config = dict(
    num_hidden_layers=10,
    head_dim=64,
    vocab_size=32000,
    norm='layernorm',
    rope_theta=10000.0,
    attn_scale=0.125,
    tie_word_embeddings=False,
    parallel_block=False,
    init_std_down=0.0,
    weight_decay=0.15,
    warmup_steps=441,
    decay_shape='linear',
    final_lr_fraction=0.0,
    batch_tokens=65536,
    max_seq_len=1024,
)
MLP neurons of a small language model. Each row is named by its layer, matrix (gate and up: input weights) and neuron, and shows model dimensions 160-287. Each number is 500 + 40 x the weight over its row's rms, rounded and kept within 0 to 999. Numbers have three digits each. A neuron's up and down rows have the sign that makes its largest values positive.
A block is one neuron, or neurons of one layer that tend to fire together. After each block is what it responds to, as a language model described it from the Wikipedia text at the highest values.

L2.gate72:518562500522483495522493474474436534515579462498518550456544423504501538462498503550470479486500478488503426528525501545470544523461462488538491463455468456462561540444558493468524570458469539516388466446489561494426557593447539503551481517402517473498466527510474436511497522539477413515516492410514470472530506429437505582525527483507514529512528567494515519473529473512447559502452
L2.up72:523482477509480594504442499508472502513588518526509538572468532558537519436564531503498493496573446501518472514500484492437511459516510505518543481534559537496508560465494544565570465451542491474537504527453489554507504493460557483496541580440501430431467514476451468457518451463544509563437543519511425488500441458475570502459534587494540465512462509557521516432521392511487524523496
L2.gate171:481450451534436541549539498532454523512508486431486533460411461464492555516477573491508462526531535457459506473522453535543549554526503524520484480493552450487482503500542490527532468520522543452438477445500536435544505534498486526455567487471480479556461516502559433499562459539504502497585487447505469407515525481557512548496463522507505520498493517520512515512527473423509547516461
L2.up171:492570503559520544574540552525541514501510420500507463510478473461499486615508410476531499565457463459459540558483502446461479473515474474459554494428530503510481508415538473539503494533526455475444488511496522523471493483480484489547529536471456483475489504572504478473499565514481468469493523448575475504528492551560472454513497532476493470472421543504482446505561532498453526520495
L2.gate334:493525497528499493481510479468549523541551529509481480487473491517507485447434420528498517458484537478491506557478506486511459511530579480435495468470523540498476480510475547474508535475495544547556521541504554425474384443444454498467476454509549585541492472584517473512475472432570460471437496492454468445529502503533505524574536481604529556548517592507463520497455508539498565382531
L2.up334:532519488520561421460494469528551532577513528531473500462512440442528487470468413484523511593531485488529460500541505473495516447547537494541528510547473543522533538498508584427493558499518482539446518498465516464525501550490456483477544500534516483446507496535438509475526480547505513481526433498422516537471447472561568500522470441515405428501456531473476523474431520451483544454537
L2.gate673:543452515513533518474538537477516500596527519475529452471462475486468471499513518490569548548489422442497485575535478481508472425519493471451490524454548462405505532449510462476470526494539550480473494500505540521500548440469484519504466493557525442470492511589432481520417498467562429566435510483543415504546470471507476543472617517490547566569525536458566503525518477438524594465507
L2.up673:488501598483490519431494437504580533534456530505466474558451466562517516431435509531514510494484496551457508565429493495481432506584451548607466512447520443481477450522565541588498502494575555466472506531554426503480519496439538518510497485545482529536494477453481420499490447491450538506501472474453468448558559426461508544522534539511449529526491510470465487496495437550545473536446
Description: Clause-opening prepositions

L6.gate106:474515457550457432463556406466423555482602515483528467534591452547423492534396499477490508461495529510523476508484498489483525576488518568509492518481429526474478484491501561446495563522529499501502518469455525436468534490519551557469506541507535477577473454454524491499504535508496503490473524517481453424516488475476568431436535568488517501486506582529525518491586454435525581528554
L6.up106:443509473579538507481519494502481571509555504450507464541475521518481525485430504439552440523473494539480499500541450500606474452576538541587474483553477477441504505523473523543610408473575518539499498497504504528455472573508496470462515502526510490539539454487569490476512459565559557481474445460536479484468537542479499473503508455526492485484572501579441490468501511453488541498537
Description: Quote openings, title ends

L5.gate3:520534466508602448469554496503483548481570524477555529560539522482468474498473491508526516495521453443498504481507450478460491514498487558506482554539404474537427523451493602453556480600482498482463503505575489475426518460484491535430559472607586477464461536543511455471460503509436439513503461522540500488508456488491466563500540499539473477510495489565427501507482538514549552429564
L5.up3:426451490502435449466523446489509574571527457461473512477480512553537517406498528487475458466532554480505483489544510503486461478567464517528475484491552516521458489475530449564531531454486475533516459529491492560466587563554522601540501476507529535493524528500513384497421552514566585438534525510517482477509486510436460526503488521449482516532505523548449510471516514457512489480499
L5.gate145:491490471569490477607524453413520510425555495538521475460563443561527439510498583475530519434533467486562467521434469541453504471526419512516525609570400498445537496521523517439448522540563538505526443408485494510469464489491463485537501545540471491499475479468550384509462538525459516447571427510568487464505468506481429467499559522496458600551468479520471481481467498448566576499543
L5.up145:506508491475496511546476516464536480563471495512449502501475564525596546533500491508452517536549584478483467520504530505448488530475495493489451501430534560503433496527448544510516543418516484331564447457433489492461440465503509466434494494474476492475483510513413533480492525554480524451462515485508552571553525491475521555480439416515514458471534472496557567444538494548478468505469
L5.gate188:556513507464510504504444517476456393404528504504519462556489453527479452516499529438547531484543496511469466479488403440470499446530587574499605469472445545506483418576484480511446592432488562482454522459535497482557516517519537443471515478559531505495479496531498491532442468393477454519463410495474449507572482516556502495465564513556476519519459548528505536581495485451478510457510
L5.up188:512547508548533504510494480483481493466469507455458514488546492479565460513460484517522491430490439492471550483487512455530503497537476556469452493548516539481457466468525491581511471481505550498389496464418451473485471452599507499538469508557494524500529419456509468462502522520433558560507442551501504546422491459541500426534517488487496523529488419459433436501567555504521577494536
L5.gate216:436529518557519492529467521504547483515471412472480544541494530535487517471461482431517586489578525519504475490498543528518447446438469546528511516451523483463396556470523536479564598496589521558524495552485480471460426513541516513509460516501572515495492549550510376469507523481448572491506484444501568458508504513534429382576571521500479493529544498466492458505482453456508498511507
L5.up216:416518488523538501445532505479528521458497494525455462507497451463499512497492564495470534535590477396555544523537524481532497469493578515475562504447486550463457540517544524500442504469492458540390484559513452498517481481452525563467446504419485538535457526450579440459448488506483536519500469540485556468497446511480407451447531520509526572482511450503493492476457527444568557519461
L5.gate299:559536441481564516468544461491561521480561561535487483538494466562504556451400483502520561536493548453473486536516482486442497474512447546529537578571477430481405498436503500487445494543518563504477509515438503513479446413429520486553477514542499534459505529536463495569455473477490535494518597478496490501540497485508512472553562572518460470552531491507520510517500550531551578507566
L5.up299:525553515463482585470531521570528500499480528511476521498506521507515597474520523535474491445464438457559542460547504481529455476582547439492469480526477480401445429507510529466537528601494529548470576508466593471492542539478500491455559530482507435534489491531542506497456532481492501469530436495522466457456531430476487445498534485511487453535495511459402465450465415505451496528525
L5.gate347:446460472581495509493544499448492526475499513517417441500558481537561439504494511561450506480506533496515502507502437479514442525500475509534557494530471530469519472494583499431469456525544529527501555538536588452462499587567517452552469577506501563449494523449551546527458430491528413460495465482494541467517512507464510406473499555521435568460496515463518458499500522448528522523519
L5.up347:519460509445541561389511486464505507473468457540508476549535512507526474531449521454372425477446473539527457483574482469418523477457479571485502483519532433564438473501429506481532582473484527500558522499519496478506498399549522574484492438526560518573538507525460445548469495546448529488490403566522544514478537478554436472512557554482488484477485442501559501468568522513554525525502
L5.gate409:447451399537480558496470516492404483451505529556529557474482539418447537537557502533486474532491445479533509579505391531509483511539512476428500483466513502513443475508524411536517441561485473476545494505481533468583459573572476502467507524518497521589515512462493476458485541449558467494480520491474540524533523438480462462455482473519497512556384516468489523530577488477481539487515
L5.up409:462546481506582537547566481530505484457529522550552489500488447513506555508526554477506491508488538497555488409512529485466417454594476475440522492508510460470536477481560455456533514493532554495514515472470567426473505522484519548416468550427511463443503562482553457394481517508491535502530496520491526524474540467460396461474563454460520544550480442526483481461507515431464504519453
L5.gate464:397411536509561501504506527557543484498512498540454468485487488554518467483494624523489478441526511478582456574455477506529446466538487536506480488484489558550391493500561502523490525587468488474565443530472456512488426517496529504508527499558551522570537484514555502476472476469503533499480458393524477484524510497553543475514526434522475497447500561536504423500506478437518520458522
L5.up464:503522488459463519494525544490490517528561554501490480483479476461521521419418481395561499490449567445520491436504531552436451516486476534476565495471411466530482404545425534489521609525482457502549449550468476439530459514530478490570493529520504531463534486475539492523479505485468560462486502442486503530525490472569472519510497460542466505517521460497535479447506498445513507476527
L5.gate489:512604501502534597507478551503486554538542523555581564572549498625452459533458513502496480479511541496458478526478431496530525494510515479491580489550495500501495521444470523505583515505536500555509513491491506504462460473441469482541482493508589472501470417422612446565506516528555476509462476519537513452526459507500492466509570442467480583499533501581443444476511495469565428541478
L5.up489:479477452554471471536522550491480564462520488479403420525499535544436453500454484484484506509517533462520498490538486469509500521583465570490489470542494531489473480521470414496571451481480546573489494494474556458468514528511422530517551497482485567545528535529507555459475504506417477469518490443460475427528453506499484503456605486503453568502481532501455486492521500466587518505494
L5.gate498:473562425547523463570556437582521478555543529564484470582543471494491467518475521461424520491440525534503442517505473436450506494571461507524469460453510543418526452462563489525438508503534595547540547359489512486532579439482507461491428474568539499483437492479530467455473508522590489469475570499528530441470566537516498477520536539498483537477517478457500468536511500523459562456463
L5.up498:447541541509538533474465499453427555575472528511424475520560497546537471487461464559514543478493445499490467509517476468609479420487527439398446448568456497514470479549515446493457534511513531514521496475518526515451468574548519427491515573565526498504539499563461544529451515451464521465470534521485508467493439503440434475449474481502479513513480553528507487461488468531506459494559
L5.gate516:500506472470470471533549492480497538510547525544463565572537483496507485522501544513457506535547527530461526500545476512478589472484458570586497444467495500558536476544517557509531563564558566527579480478440507430483415498489510531458484428486572504420468508504553435527476504469500448459449446496512477456476522564525487509490480519543534527478449558463422447601502475485523513513502
L5.up516:462520477492505503519532469547515532485474461445479464521478533504553484404501405493507464522440530483505460451494476530474444588497517493466547454529523515495504449524538490438462475493514468521517553458554503483413456534517474549499478569535513482554484577525571497533491530522562444534512566495525521503484488524479523473504493454485545511504552536436472531555538550513448541524514
L5.gate554:471425456508527442533455464467543499562524568514518481511494488507463491495465530532499535467449486488558423481455463493487485417522443545510556539521503523506485466531423502475539533552582562470536478426508462561441500556522491483493544582499521545569454525468517494492451481465562511502526492457531471546523448530545464458503562517446504488512513548452484532511539441425509515519480
L5.up554:528570465593514478497477442490492497488548469607481489433532475434468468444450513587464596552472423470482492547482494563512538433445488545514579491501504538562494464507510494456462456541492592475463415491506500522377570494494450443579426553560549489484507535550548478505476497481493499571519586455499456394483478511446516574557506500478535517550469459575510457529566483476454454467535
L5.gate622:445513461504537401506476534486462520534610544531469457515509455515454508475502480511496541538463502518529489600463529498450511432561526542455541495503510519398522522513492491425441535566516576500502469460456523460526496554542504532460528463563561548510531463483488458507449527492492502463425481454510507486510522546482521526523544503520438532552487562519471400499525528477510582456502
L5.up622:448503537486459504545491549496509554485563538499472562551478545504524460440498489464447524475484560503529527550524552499493519500582489482498500503445448394449522530594494514533501480596524581497461472479517611446510470551481524512494493483463527503534531479537510422410530465529515432521493410479482521529486581433454522535545539525534549465545452476536463410492562402502494533488466
L5.gate666:435492523476499470491517522429465590483562559507494520541515455568495491431557476560428599505478496506499520477440535511497483543558522545449461452546442447421406480495538456473499495580566560529459529460468516504509438478509537489510567425453456499550470511564503453591528480518472417528516470501533582527520507456469502457494500471563518461515482542489423520586611454512515481548494
L5.up666:501543455488470436447455509463504478492499432490512423448470475538458435461572521457504522515463502545458489549453508457510543500472481538387454469457535485541483543490434501514471545512542575521486489464471554528482471458532462542552465524502510562486502500455503474511434466515498486510528554500463543483542485576541540525502497564508557551562466521521461415548516481471532593549525
L5.gate699:476498502537567514602441563495450452507533517474539582489503457570538468413456546440528549491494548526539496542557470487541510484489438500522470545545523523510509544614539466405512509500514513544470482534493601495497529420467478495400482481558453531433522533493537432488460440487536426570583458530467493495482518505538511552493515522447475589462438521484505537494559457493532479473527
L5.up699:510521486468504514542597519571449540546527524506495470490587429584545491457463450450527513471515504476526550526455473431469477496552494469460559486496557402523494455492449482427491519425409568443487520556505449501495468434504534529522459484486495564532485474500518517478481499478532540544467562542500480508488527476501516533510510546472569522410521540535527512463559541457522514506493
L5.gate774:479433435483513487531539478480512576502457512473500478471483506455448492523501519393504534528504504505517505482484515486470437466490486487468485465519496523498471574492444500461470544513515546473438565480504603469462520496544450516485499530545552574457535534517583533498479511455519576477467545469466434472510538494516455527452514550507460545544474473553540584466519455539570513478540
L5.up774:391527489597500515521504477493528458496548498544545424556515509508454473492479515541470482460506567501501429509479433561577544475511526497528581522442456494478493467539500521489523498481462504480612549420441485533537477576472512398563491496584513524541425492459516462458499511501497486486544523461518502516514413563538382500512545494534471517455476492506480434514509488456544515506510
Description: Clause-initial prepositions

L5.gate15:528544535516472555428522594517553528534498488520481543457489476526523478475521560535441480552491437533479422530511466453539486506563555438522524497478554527490468480481514540490502459551523534499492505530518505482488563515434561472481489514506478549565494459464500532506459433478539492470459545491533433472483505497511442457456467462515484485548521509514510463503441545496454497510560
L5.up15:512507519573460485477573535482511476494500467506530397503484507455516477480428469450508571506508457502455469455572546486411498464582520493505419542561478544451483453496515472505529547529573459472468435505477564445449482518576489551539544474430444497499484580562460519504495435486488439565447492495558507532467425535557472459499463505531500545498458453520487544578494585472573505491516
L5.gate31:536516537518564490491427533507528523467470465529535565560502514519426504405534549540372438505451423501525461546499452418474499424520503529511477487425529465473525510448471507563503499571490492464430527498488551528533511534451428478504488490497510491505537493554464510560529514503488468517474536518490420514434533460497469526553538587549513519507535548556466496573564495522493598452520
L5.up31:430496536541549539443545556489494517497514557469527486482548506491469573509435531461485507496470451531488440553430494456458482524452520452442460526530526519526524546510537459505503421429519510450513575434450564477502518475561496480491459556504562493525475519554538524546519501475521445533465514510495465497493433463511556464529547433504472499471568493554514528494577529507505476455553
L5.gate95:421578505508501530453466478446509477493520569544469581483490522456460521436549483560501495499470543538515451538459534529479581524491523500495487509523476430518424531438504499518505407536586589492459524438458527484476525448470501488450517526541566480507453480483617457494424519411483500491405449506607526527489511468426518449523546538473496491538519515505476473485533461464463540507516
L5.up95:507530526515533481534517562595475511499481499515477480464457510461411470443440490538535472516476463501424537505469506495527482563440468551508568530458515534518477481464499450450544465433493545540518437567504504486454625450547515461466475510502487489452550499467516473527476460507524544512440552556511535450483539501517625536560538526525486476531515511511484419556437483480480467527495
L5.gate116:489510433528504466491483459418507443521501497496522552542484539492530534425580548497502512467545514531517535532495546452500500503506518471432432453509504491511528562501505457456485527532514519618446412570488496508534448507523474495511467474493450582523552529551467525498497501491488459520495490520516554501454459512562540539442431423528468458487492522475454477483499518480484484483546
L5.up116:578477472435506488492543547538499506506517506554541580501524504508504527480465566497458544536526479518496493451492496543482456461496512469463452465574482446425554560414518479495495410477475569544543501548493500481444471474559493462539504423563573454492426506501567534565491471456463536533461540478538518529436492492491482524502539562406443480483545503532496491455520476521448460471517
L5.gate143:502523500487512563495483546525441497527515526504511525467574510475516508459509536496490516525549515470512485545506440472510539512459528490444407483513531567500514387510530469525500508534496488468528439506436469473416460535545535527487543523545407474563536519542470510462561427489518410513479499503500461460505507471546434476439477510564440433535554517501470502585430518445527470472475
L5.up143:518491481519579479464504575502415440490484556435544538578550503436502512434476502551476514520522472539495489538523552514513438526509535453489420557534494494549517448512540433465494518446500539467513530561517486492498536443541518413493474516543534504559570510485450521491470477497505454466515469580443572443461465453565446497501479556502511518446487463502417569494477556495600447446471
L5.gate164:496513513488465461386480460495546526502541501443574454530453518583543504457530515473493496473500491548453541500495541453495474465529498506489492518452470480528527492538485497488533431427451466527577421449470459497575446512550450470507548488537527545501485472497436529498482519456434456447383508509505431454501498502460555486463520547470499458511472482505511482487534542501508514438504
L5.up164:460446540468472520559538456576485478477427513472525438504483488551466526521464519443524480487468481551513456500538468537555498454510537519539516526485512463538513497523568476494491494503504529474490472532469484490457537559556488541447488481641516490555493458527505474499495479417514500508493400472502519465458446531450434481586493541459462428525467553529529517523548505500491483414463
L5.gate282:527455479560487471493518532494498427448469483489490530503473511440469525507449417536462490589524493563468428508453492463549538489527471545539457538535490453517452461504538470587455442522626482481456472491565455463376545553550497526494534539492497449554481510500452470425482482497500400482517507484527459521503541456501588508474508493512527452503507508551497519498427530481597548430532
L5.up282:501513527509496518549424556485481535529468580481535463496457443521472489487444447505472492515470551508563527496523506486515440455489480510502508467525524563620504463501504533474536459420528456435416517562533492517427455504469478498479470510488525501538617512522585498502482489531478496522514498577453563495491525406523420422519457494426511498530545508554504519451558438470506483469471
L5.gate327:447443534481493539554525482472499443531463514454533483465527505499503472469517471527572520523542483479496555527492490405524509527442499584517527491470481453452542418531482451543488580514556497548567512523487481447547478484546505544469433430498491549534488572519575565479486446561555499448458472525490472540516445532385469526412434471479556451531502523499489552562462557524505601458564
L5.up327:522481453529457511487483488528468475463544455421465526527490535506501516408425490516497471528540431546504474544549494568485553444466525453439478492554472434520550496523510457459438510452435504498527477503510488554480480479534494474515515516558438547469510459438528497447490443450556471471547467537452472555468504493528584500461523455518488491484560432546531562497514494549463515433478
L5.gate360:524485465502492539501527482500434511544541493600504549518480491498458529489479503495472534555506492474427481569419508492513493511461544508477461420400481524461436502506557480435530497523480533474437583527508488510457482490452507493538562504533517523520480527540475478500438525458555458524494514424478473492508497506479443527465511569503492563575498502530422491502547475467478540420434
L5.up360:564518476510525460459526538459541547494538540483526492522548518505496477499466480488492455476447514516442469501515497436505421485463432589497443425422471573457560531522471495442549603496467488539601509530476487465547482447498515473589461500487472515472499447562507484438568468503466484537477465486465558541590527493522437478490521446482536563492465543448541540522548469498551541461501
L5.gate445:545491480532525520463467476464500418472558416473561544536511498539513518438554515500511501479439562456432440519546436418560475530516539469502490475538444457493466488486536556457484447434519543481479506556485517438533549515531476482520494469498521538501512509564429494474540467514515548528485477534518547492420467474514438507495475460492579537455492506540522543526521506531531523465447
L5.up445:505583410457485480509512503452446431523488482558538525475488546507524494523489475539455514489471539454451468463518442511468506543497470578446585489498522483507488487406517451462471431483463559488449528529507516470454500525531492475496456488527541522460508551512476508475555566478462539554408441447499559495499465554435555515513501444420495463444487482500450533445449489566520452466549
L5.gate478:526501508493464493486506467478463396555445508485465471544478418531521469494505464469533488487577528500496495539529525477517537526536485543472468529462553498454463506528550507562474426515475495547517505493423456463481553406550473515487458484552505464442413500480539560522418517462542443486445529495525532495448488555514480518551617591510478471489469453474489586477567454458557502450509
L5.up478:561510577470536580497497529493428498569447558525508503501475405499521551419469480505487511519481501508488455464538514500568521512564453395514473528437545512455459557469516462521462490480524532495464467573469486509578511519470561534554399504490474572503521462481499497504470448492572454533507490492511551492456461546499515541490513447522552509527449483513505546506477523481531521557459
L5.gate606:494526500492421536500476541476490426486494510501539532541430494453473535472508487561464498398452507519486531609527443398571573452454433443542469479492518481455538471481514580498535408515531525473462489504449577513504417501490466508452482545522491468471490496515458507526484496471478457533490504590480524502478518453451525551508525587534542442466509504518481564514528450522500510472510
L5.up606:492433471535480466391518541521526509426472540407519507472468508476501542561464578477449485448479487579484456485459508470498455502539519576459462473623535490485537422535580454502520440471545429532511460543418581475511532452509468492558625524533575547536516492492538458479457508484516465552510492534466458476578487498516509529554508532506529492488509545522550550524531392486533553484461
L5.gate731:469474568499527533594497499540507556481531501508481602547455520571492546484469505523453490494512541534490413528494425495532501511483474534521448462463500453489517451541425499467455515508485512456506533450471556511453485523437502489491541460499499503517458517447471480599508526511550497522447461562483413469486481504442528465556496521530419498491477430453492494485564553469507587376501
L5.up731:496511509516521529435450533553453560466524553455504542480470490539464512415487444470465487498451563479462472498512487507381494461513533523538499525533491450534572487493539440498472520486577505552539479580511508472499519492527426494430511441590466487469510516486543505516488475520476593459430463578468497503531549567463444508457539506485461481553525503576527453507531488477457543481494
L5.gate737:494444481496479529525454560475477520495517496525520488538497506554519538457491503496543470474483512516422521519534515482526442484513530544537522447470499517486446517459490537468566512473515517513529570468477522483463424547557520508474504563511473539517474570531496558532528512558434501562471491508550469511474486490512409461570552554450507477488534451516542527508521510511486463409476
L5.up737:444567511518490512467440526530462491512532471445525460528507498581468474549501544494500430444516524508489436499497474518503491531477470460543477503479545568531572566512466462428467489497487442506527490497514589486503516507537448495547513578516560429443519557521527524511414525565487505578476604432486511481477492491491486498411549529437493542457490529438500484576467475510474456496486
L5.gate745:484570496486514506436454516451517447572453513442597460501506460527537505521440480482543568441481522478492540595521465460524443445500443594489471523528368555483518565417498527479508551537515480532520518529419526493521493474498500496510493495504504470504514510549460507610463442470527482438475565539551508497468560457437510472470444485495513393519571587481540559495560520493504560506426
L5.up745:502511493557465461447536516476431563498509483489493529507442485505390439476420450565490581496495485502522448520533539451550514474474459510523454493563494533577488497470526563429480475538506500506525438463511517513478528513545558491370468466563492471499501556462555537459475523453494505432413559484482410490525516502368560474540508496502548499500544493458502432484529511473534531480482
L5.gate807:521511472508486517525516479559471488524425489558552528548454515508433539402485457487424494454442548457485472580548472535549499503487495475474517476510519504480600491454525526488511447517506483509503494535492511562477507463483449521545565562424475480578519453530517436516447438510491417511452473542495496513512474482507453518504589537520543462526480495552435528449542451439559503515468
L5.up807:452487447533555473460504516463469585504497508535467483463513520451550559537508536468504560555484491513478579584466494548570466489476536464551488448527569530545547473484546465474431458482600535460454511497454492415503551466488444489549523477477555518494461533454535489502521527503514475513546440490419568421513432510528501506547461518591494520501501529526444543446497446473512456502493
Description: Biography narrative transitions

L2.gate89:549425457524521469547449488474530455459505552531493533489481474476567489473509472478447593488470451491599510549521511513481473470501501535458547532513509516518547456522532543452487486546540500515482531490492439516414466485513480529506504520449506461527514548550578434516459504498565485419551437489503552468472515506530540450406513476544532471516501548562374535471446500507503490486458
L2.up89:529506496503451536514465489507464441539440465559585425538517497523460550509477482496517430494495527556557458535451501491476503511406525499470581483472488524461418547559482455562473481476556470560583509556514532450518546455528441496505462456512582529477469519472555532537511507444516515516495567510511501526550468498523436502533502553500458556466516468452474551557491508470509564549495
L2.gate319:512494427510512509482485535423503416533501506513420495551464547529511522527495521473516446468491560497473475523496495484519528582505456509588429595517542458501471494493544429467429543467557480471526470520464548479439499504527456414565556478499514490473489512499520446510524474485470491488609420536496491483499389456439474481542528469441575468477487549398521477481443518505562523472543
L2.up319:462496516475471519469465509525469451415489537479473438537464445470524530503519462556426466470498553476473501604544460560550560511500567525556513416441469483534463543504510480575520503529561489465509462503492545421484431559442427533502499488452524485549507520471524451517484493484601446465516524554466417444505496451510493565555566511579604454558468523550500510520517554426489479465468
L2.gate681:529504451533548507485545519453533469486540545546517444422506477558461569469576515470549522516543456504491456543504511453448553559499491566371521432487521494445518433495463461502439500475506492521496482492540529431382486501517533487519521458542441529551490521517589478437468521571511411471420482487601513542525468465500504572499538486488520483516554498456476513547499552518551499516545
L2.up681:420575543561511471515540466559521477459508500477519592490476459491471563480500530486499436494554509582494550479546547493431454491469486593443466453519541517496553486526525506587474423556534494467480555497524535507485453520478462506454527503469459480538506510515508456451546478520480466513495516489499470472424534504387589578565544504542461499436479525532493496487503505437507494555459
L2.gate806:504460508556520475537426448430558517515472484468509468442486516528553442523470489515476503456427434467548498472558501478479526510447506522578456501521492546499565502493498478495448444544518497488561534567512563545461491508527512486442482508520553543520524517446377467553409484518549549601475504583470446476563432464489520514479489450525548466504549501513607480591571496537546515478502
L2.up806:503451476506551386505486416481417516465521507439537524550545553567488553474497498509518517493519436527454536522516573445471472516521476537460494561508471471550510471528447465553542512468525504549532446474482524467481509547569526543611533532481481484440531494511510477448530566457469469423479470425494462582504448448481485539474536488513521493474565491576491534460453507491471537491442
Description: Wikipedia section-heading words